python train.py --num_hidden_layers=13 --hidden_size=192 --num_attention_heads=6 --num_key_value_heads=6 --head_dim=32 --intermediate_size=512 --vocab_size=2727 --hidden_act="swiglu" --norm="rmsnorm" --norm_place="pre" --norm_eps=1e-05 --positions="rope" --rope_theta=4680.0 --rope_fraction=1.0 --qk_norm=false --attn_scale=0.177 --bias="none" --tie_word_embeddings=false --parallel_block=true --init="uniform" --init_std_qkv=0.0417 --init_std_o=0.00819 --init_std_up=0.0417 --init_std_down=0.00501 --optimizer="muon_variant" --learning_rate=0.00635 --lr_mult_o=1.5 --lr_mult_down=1.5 --beta1=0.93 --lr_head=0.00402 --warmup_steps=200 --schedule="wsd" --decay_fraction=0.73 --decay_shape="linear" --final_lr_fraction=0.05 --batch_tokens=[8192, 16384] --max_seq_len=512 --doc_mask=true --train_tokens=96330000 --max_steps=8097 --dataset="wikipedia_en"
MLP neurons of a small language model. Each row is named by its layer, matrix (gate and up: input weights; down: output weights) and neuron, and shows model dimensions 32-127. Each number is 128 + 32 x the weight over its row's rms, rounded and kept within 0 to 255. A neuron's up and down rows have the sign that makes its largest values positive.
After each neuron's rows, "fires on" lists the tokens most often at its 100 highest values on Wikipedia text that the model never trained on.

L2.gate407 [103 152 165 107 203 146 107 110 116 113 140 174 163  84  84 130 118 125 135 154 128 187  86 177 159 175 174 123 110 192 162 128 133  70  95 114 185 118 135 191  62 131  78 185 154 174 152 160 137 140 170 136 161  39 137 135 174 125 102 109 132 167  86 158 167  86 131 189 132 178 154  94 134 128 129 146  84  74 159 130  97 109 147  92  66 129  96 192 167 154  68 159 172 104 113 147]
L2.up407 [117 105 125 126 198 138 155 160 115 164 114 160 123  82  95 129 114 159 120 175 143 115  76 138 129 117 185 165  78 134 142 110  69 118  75 103 208 134 129 145 121 148  71 118 105  87 144 105 160 146 127 127 104 127 130 107  81 150  80  95 106  99 194 138 162 122 140 156 124 221  87  90  93 155  99 123 113 146 118 183 141 156 174 120 170 164 123 152 188 107 146  70 127  99 141 191]
L2.down407 [ 88 114 125 105 167  78 159 128 130 210 139 127 178  93 132 142  96 158 170 135 143 160  99 140 168 160 151 165 148 131 134 169  90  17  78  90 168 183  98 157  97 126 125 141 151 131 153 110 108 144 135  48 157  23  84 102 132 117 162 113  92 114 145 138 160 140  98 165 215 186 110 125 186 166 161 161  66 111 177 146 134 126 116 142 103 140 113 126 183 111  68 100 145 111 140 146]
fires on: " George", " Ex", " State", " Charles", " James", " Alex"

L10.gate486 [155  83 144  88 146  72 132  14  93 131  65 151 170 125 136 161 125 118 116  73 129 118 180 163 115 113 183 120  77 126  99 118 124  79 109 153 164 157 225  86 103 139 115 107 140 177 122 172 141 163 146 148 136 130 100 159  86 156 120  87 109 144 114  81 148 125 146 120  89 146 141 131  93 172  91 145 178 124  74 108 123 106 120 161 119  67 111 142 108 146 112  92 135 112 171  71]
L10.up486 [107 105 145 138 143 126 162  98 127 168 104 162 151 116 143 169 152  99 112 138 123 131 116 183 157 139 170 122  93  96 158 116  72 123 126  72 115 111 212 144  63 132 182 132 131 148 184 195 193 111 122 155 168 160  96 167 116 102 114 126 171 165  72 103 132 118 132  98 129 131 114  92 127 154 123  74 164 127  59 120 162 119 145 167 123 118 130 134 107 114 144  98 167  69 112  84]
L10.down486 [ 76   0 155 175 175 151 115 165 137 129 126 183 120 125  85 126 108  96 109 169 143  96 115 116  73 135 150  91 162 108 135 165  98  96 114 178 123 107 167 167 158 147 111 145 144 105 148 103 155 124 128 177 148 146 137 156 177 120 129 133 124 142 126 124 153 114 150 138 126 131 109 124  94 145 115 141 137 131 129 114  65 158 116 159 122 127 145 182 131 182 115 157 108  52 138  85]
fires on: " T", "T"

L2.gate314 [148 152 153 123 189 137 132 122  92 106 129 157 147 121 140 120 164 134 221 102 148 165 144 132 128 102  71  87 103 126 118  85  71 167  57 124 142 146 164 129  95  93  92 121 162  43 173  99 174 137 177 118 149  74  73 118 115  98 117 136 136 108 152 117 170 173  97 173  74 101 130 156 114 196 166 136  95  61 151  98 104 112 111  70 157 129  97 182 101 119 120 140 148 147 136 129]
L2.up314 [188 163 133 136 194 134 155 202 142 173 170 137  92 111 131  97 166  80 158 141 141 156  75 171 108 112 147 120 156 147 135 126 110 100 137 114 124  85 183 152 143  99 148 118 167 170 163 150 125 128 102 143  61 110 141 124 125 163  71  93 175 110  91 137 130 111 136 155 147 163 116  65 120 198 141 146 161 151  87 181  84 103 163  75 112 146 155  72 155 116  93 119 140 128  91 148]
L2.down314 [175 108 106 163 125 115 111 156 132 178 112 169 173 150 148  91 145 156 145 135 173 177  86 125 141 119 128 124 166  97 147  99 106  67 150 126 143 131 125 173 123 113 184 149 162  74 146 130 132  99 146 100 127 151  68 105 128 138 199 178 158 154  78 143  67  73 105 163 133 151 147  99 141 195 131 110 128 143 147 125 106  88 173  84  85 133 136 115 165 128 116 133 185 199 117  84]
fires on: " John", " George", " William", " Charles", " Paul", " Robert"

L10.gate490 [130  50 118  93 134 180  86  94 117 166 161 167 127 123  73 168 142 162  89 129 154  84 133 102 100  81  92 102  80 120 104 114 114 162 106 134  79 135 105  94 105  92  96 130 120 130 115  72  59 141 141  94 133 133 150 166 115 158  79  64 115  84 115 151 156 100 160 184 103 141 176  91  46 122 160 138 175 134 122  96 124 159 181 168 130 102 144 133  38 104 128 108  63 105 156  78]
L10.up490 [127  85 154  85 123 140 172 141  65 142 130  80 103 118 116 108 134 103 104 109 157 149 139 135 119  69 117 120 135 171 161  74 130 104 105 101 151 127  82 124 127 138  87 130 147 146 138 125 102 154 123 166  81  88 140  96 100 172 123 144 181 117 103 106 192  74 137 127 116 105 113  80  98 140  94  73 172 109 130  42  88 114 144 142 105  96 113  96  49 142 118  84 102 165  78 105]
L10.down490 [128  11  97 101 162 181 123 140 112 134 172 127 166 107 129 163 136 181 117 120 140  79  84 126  92 122 184 112 152 181 131 112 141  92 123  71  93 125 117 130 139 133  71 126 168 127 112  83  87 109 126 151 100 184 162  78 134  77  99 125  80 104 105 167 127 103 129 165 108 166 118 137 143 165 163 157 157  86 109  93 156 108 136 139 125 156 121  83  92 117 100 147 147  71 141 128]
fires on: " t", " T", " y"

L7.gate428 [156 156 111  96 126 110 152 100 171  97 124 219 130 189 181  89 113 115 127 135  98 149 171 128 164 172 128 131 199  87 127 155 104 136  94 118 128 119 122 113  94 117  75 113 105 113 138 133  36 144  95 177 110 116 116 104 118 105 109  89 112 122 143 125 150 135 122  70 131 123 190 164  73 159 189 173 110 153 168 162  83 105 132 147 116 130 110  96 116  40 118 140 120 162  83 108]
L7.up428 [153 101 145 127 112 160  74 135  66 163  83 110 140 129 185  92 142  61 157  78 130 162  95 117 110 148  83 147 136 119 148 149  82 147 187 172 135 170 118  90 100 157  94 154 144 132  83 201  41 155 107 137 101 121 114 109 138 132 156 101  82 138 130 135 153  84 138 169 123 170  96  90 101  99 114 142 138 167 162 127 146 162  78 124  68 169 167 113  92 147 166 154 136 134 137 116]
L7.down428 [112 201 125 169  95 158 183  95 133 113 131 151 143 140 171 107  77 157  95 162 139 117 180  89 138 134 127 122 200 122 121  93  78 101 141 132  63  93 100 126 102  59  81 149 133 116 118  97 163 128 126 161  95 126 122 144 124 100 142 130  44 103 119  89 122 102  77 189 115  88 150 168 111 118 181 143 108 183 154 121  91 116 168  71  65 108 132 130 175 111 141 107 143 144  91 133]
fires on: "f", "s", "r", " res"

L5.gate387 [175 115 102 115 164 109 129 116  98 195 137 117 126 100 159 149 156  94 125 138 122 150 114 173 165 122 147 114 132 193  81  91  95 133 137 100 137  42 107 152 135  75 158 165  78 170 153 174 157 212 184 106 167 144 137 115 117 158 113  98 153 108 179 115 133 138 136 127 124 172 134 198 130  90 113 217 148 150 172  75 110 121 204 129 134  56 140 113 142 109 121 100 133 178 158 183]
L5.up387 [143 170 125 135 146 158  91 161 144 135 172 118 122 121 143 190 171 141  79 144 110 162 140  62 116 117 100 122 120 115  89 128  84 125 158  83 149 133 108  37  96 122 117 109  86 128 147 121 137 131 146 139 159 156 142 144  80  94  56 128 119 153  78 155 157 135 143  83 154 109 113  78 122 156 112 133 149 142 136  81 115  90 143 102 155 109 172 156  76 146 117 138  72 123 157 123]
L5.down387 [162 113  86 150 137 160 130 114  94 135 131 138 115 114  87 144 133 133 114 132 126  87 175 103 162 106 126  72  86 141 160 146 128 183  64 111 136 206  73 113 130  87 118 110 112  75  85  68 193 164 113 153  94 137  76 130 107 111 126 153 182 118  65 145 125 127 101  95 127 106 147  52  96 127 173  91 165 155  62 134 105 132 133 121 116 146 172 204 110 179 100  99  94 102  80  92]
fires on: "et", "and", "ach", "ce", "le", "iet"

L5.gate381 [172 137 167 147 116 151 125 109  75 132 102 161 135 152 146 124  87 121 127 171 159 160  99 155  83 119 103  99 149 159  74 129  97 141 168 136 147 151 161  77 130  81 158 143 149 150 164 208 115 118 116 123 141 142 180 181 127 105 119 128 108  92  62  87 143 118 164 150 127 133 113 149 172 128 153 134 106  84  84 141  90  77  82  95 171 140  88 113 130  89 115 110 192 134 159 142]
L5.up381 [ 76 160 137 157  86 111 171 156  75  87  89 168 130  96 146 168 136 127 151  97  98 116  99 156 169 148 125 111 118 129  59 121 132 148 112 104 124 145 102 156 117  87 144 104 119 100 132 191 159 171  94 121 167  87 146 154  92 101 110  84  73 124 131 162 202  94  88 168 108 101 134 158 139 140 136 150 116 124 109 134  55 130 107  89 130  65  85 144  70  94 109 112 140  71  82 159]
L5.down381 [149 120 135 126 164 109 126 148  77 146 144 166 106 134 102  60 101 101 176 132  80  90 157  79 102 170  56 112 132 114 110 139 123 161 132 114 177  93 101 115 151 146 153 136 182 126 133 148 176 101 123 140  97 133 128 144 109 132 114 196  26  97 136 143 147 117 182  88 119 181  72  98 136 131 128 106 151 149 112 183 132 114 104  93 116 141 124 157  99 118 111 141 154  98 156 130]
fires on: "ter", "le", "iv", "b", "rom", "ph"

L6.gate456 [167 128 100 151 123 115 165 117 131 113  99 112 160 127 144 190 104 169 111  85  86 136 128 129  82  62 140 105  96 148 127 102  86 150  75 119 141 134 123 108  85 139 121 135 114 140 114 134 132 225 140 161 157 135  84 162 119 135 126 118 173 101 130 113 149 129 109 125 165 168 122 145 160 113  65 180 169 170 135  99 114 121 152 105 131 106 101 121 130 127 133 131 131 123 152 125]
L6.up456 [159 119 139 152 104 125 180 122  93 118  97 104 125 131 156 179 112 148 111 119 104 140 106 126  72  78  72 159 103 153  74 171 109 148 122 133 127 126  68  88  59 126 171 101 156 138 146 122 110 171 124 205 174 105  98 128  80 104  97 124 123  89 169 111 179 146 132 145 124 162 107 196 185 139  66 125 151 197 132  98 181 173  84  75 169  85  79 139 117 166 127 136 120 137 165 146]
L6.down456 [140 129  50 124 121 132  98 117  25 129 121 123 183 126 171 132 146 185 109 151 147 122 134 161 109 129  77 120 153  67  90 145 115  94 147 126 123 144 146 161  61  87 151 148 145 131  80 119 114 132 126  82  79  91  99 162 153 112 111 150 136 117 113 125  66 111 155  76 124 157 192 142 104 105 166 150 152 128  91 146 148 121 120  94 149 169  94 167  89 104 104  28  91 109 153 145]
fires on: "et", "le", "ile", "a"

L7.gate419 [ 30 130 129 125 137 135 151 112 143 111  94  73  91 181 157 114 104 152 145 115 117 164 144 120 111 122 120 120 140  99  84 118 162 140  80  83  67 114  80 180 134 149 126 172  52 144 115 135 164 144  57 159 104  84 167  98  99 110  84 104 162 162  83 140  79 133 139 147 137 126 126  75 157 105 133  95 103 121 150 100 155  96 153 143 159 146 118 129 236 141 121 129  93 141 127 155]
L7.up419 [146 122 156 112 160 187  89 114 111  86 135 106  94  25 129 124 151 102 132 162 179 197 121 145  91  94 140 157 130 164 142 149 138  93 147  91 164 107 146  95 143 176 178 123 101  94 147 133 217 187 116 123 157 152  96 133 147 146 101 119 120 152  83 119 124 156  85 148 128 143  81 127  82 105 125 108 102  99 160 137 170 189 158 159 143  93  85 180 166  29 103  86 143  90 148 128]
L7.down419 [ 98 142  77 129 136 140 142 110  83 100 116  80  81 171 186 161  95 137 153 139  92 121 140  68  94 143 122  96  90 107 131 118  75 142 117  40  76  95 146 136 119 107 129 132 121 185 159 200 138 173 147 119  89 171 103 127 146 125 101 100 100 155 163 126 143 136  64 120 107 123 116 128 112 125 139 150 102 146 114 131 155  85 122 148  77 181 157 102 104  84  91  98 164  84 110 161]
fires on: "or", "ur", " under", " general", "eral", "ural"

L10.gate11 [140 160 103 143 176  71 104 105 130  44  52 129 148 180  93 167 115 115 129 114 183 135 107 176 149 128  89 103  98 121 129 101 125 173 130 105 115 179  98 134 127 115 183 126 152 102 162  90 131 111 112 126 125 161 137 112 131 164  95 121 190  84 158 163 134 118 177 134 117 113 110  97 144 165  95 134 148 149 118 108 131 130 158 122 135 119 117 112 152 156 116 106 109 119 161 145]
L10.up11 [ 97 153 164 100 172 133  95 173 109 146 122 114 156 187  59 157 153 101 158 123 175 148 152 131 122  61 103 110 115 149 136 168 129 113 120  92 147 148 162 113 115 143 147  88 119 158 115 153 191 166  99 177 148 139 134  78 165 157 142  67 134  71 166  92 136  76  87 119 133 145 130 142 115 166 110 135  84 121 138 161 125 155 165 109 110  92  71 106 115 114 107 141 160 138 131 166]
L10.down11 [145 201 160 148 141 131 134  95 130 110 152 123  82 142 156 148 104 114 141 199 123 163  93 149 122 128 104 143 112 158 123 141  91 168 137   0 122 107 179 104 193 180  88 140  79 158 132 132 151 112 159  78  82 126 157 133  89 110 153  99 145 215 154 111 162  92 138 163 142 161 184 130  85 154 142 132 101 130 113 119 124 137 111 171  88  46 152 149 177 100 148 147 174 101 124 135]
fires on: " by", "or", " under", "ad", "v", "g"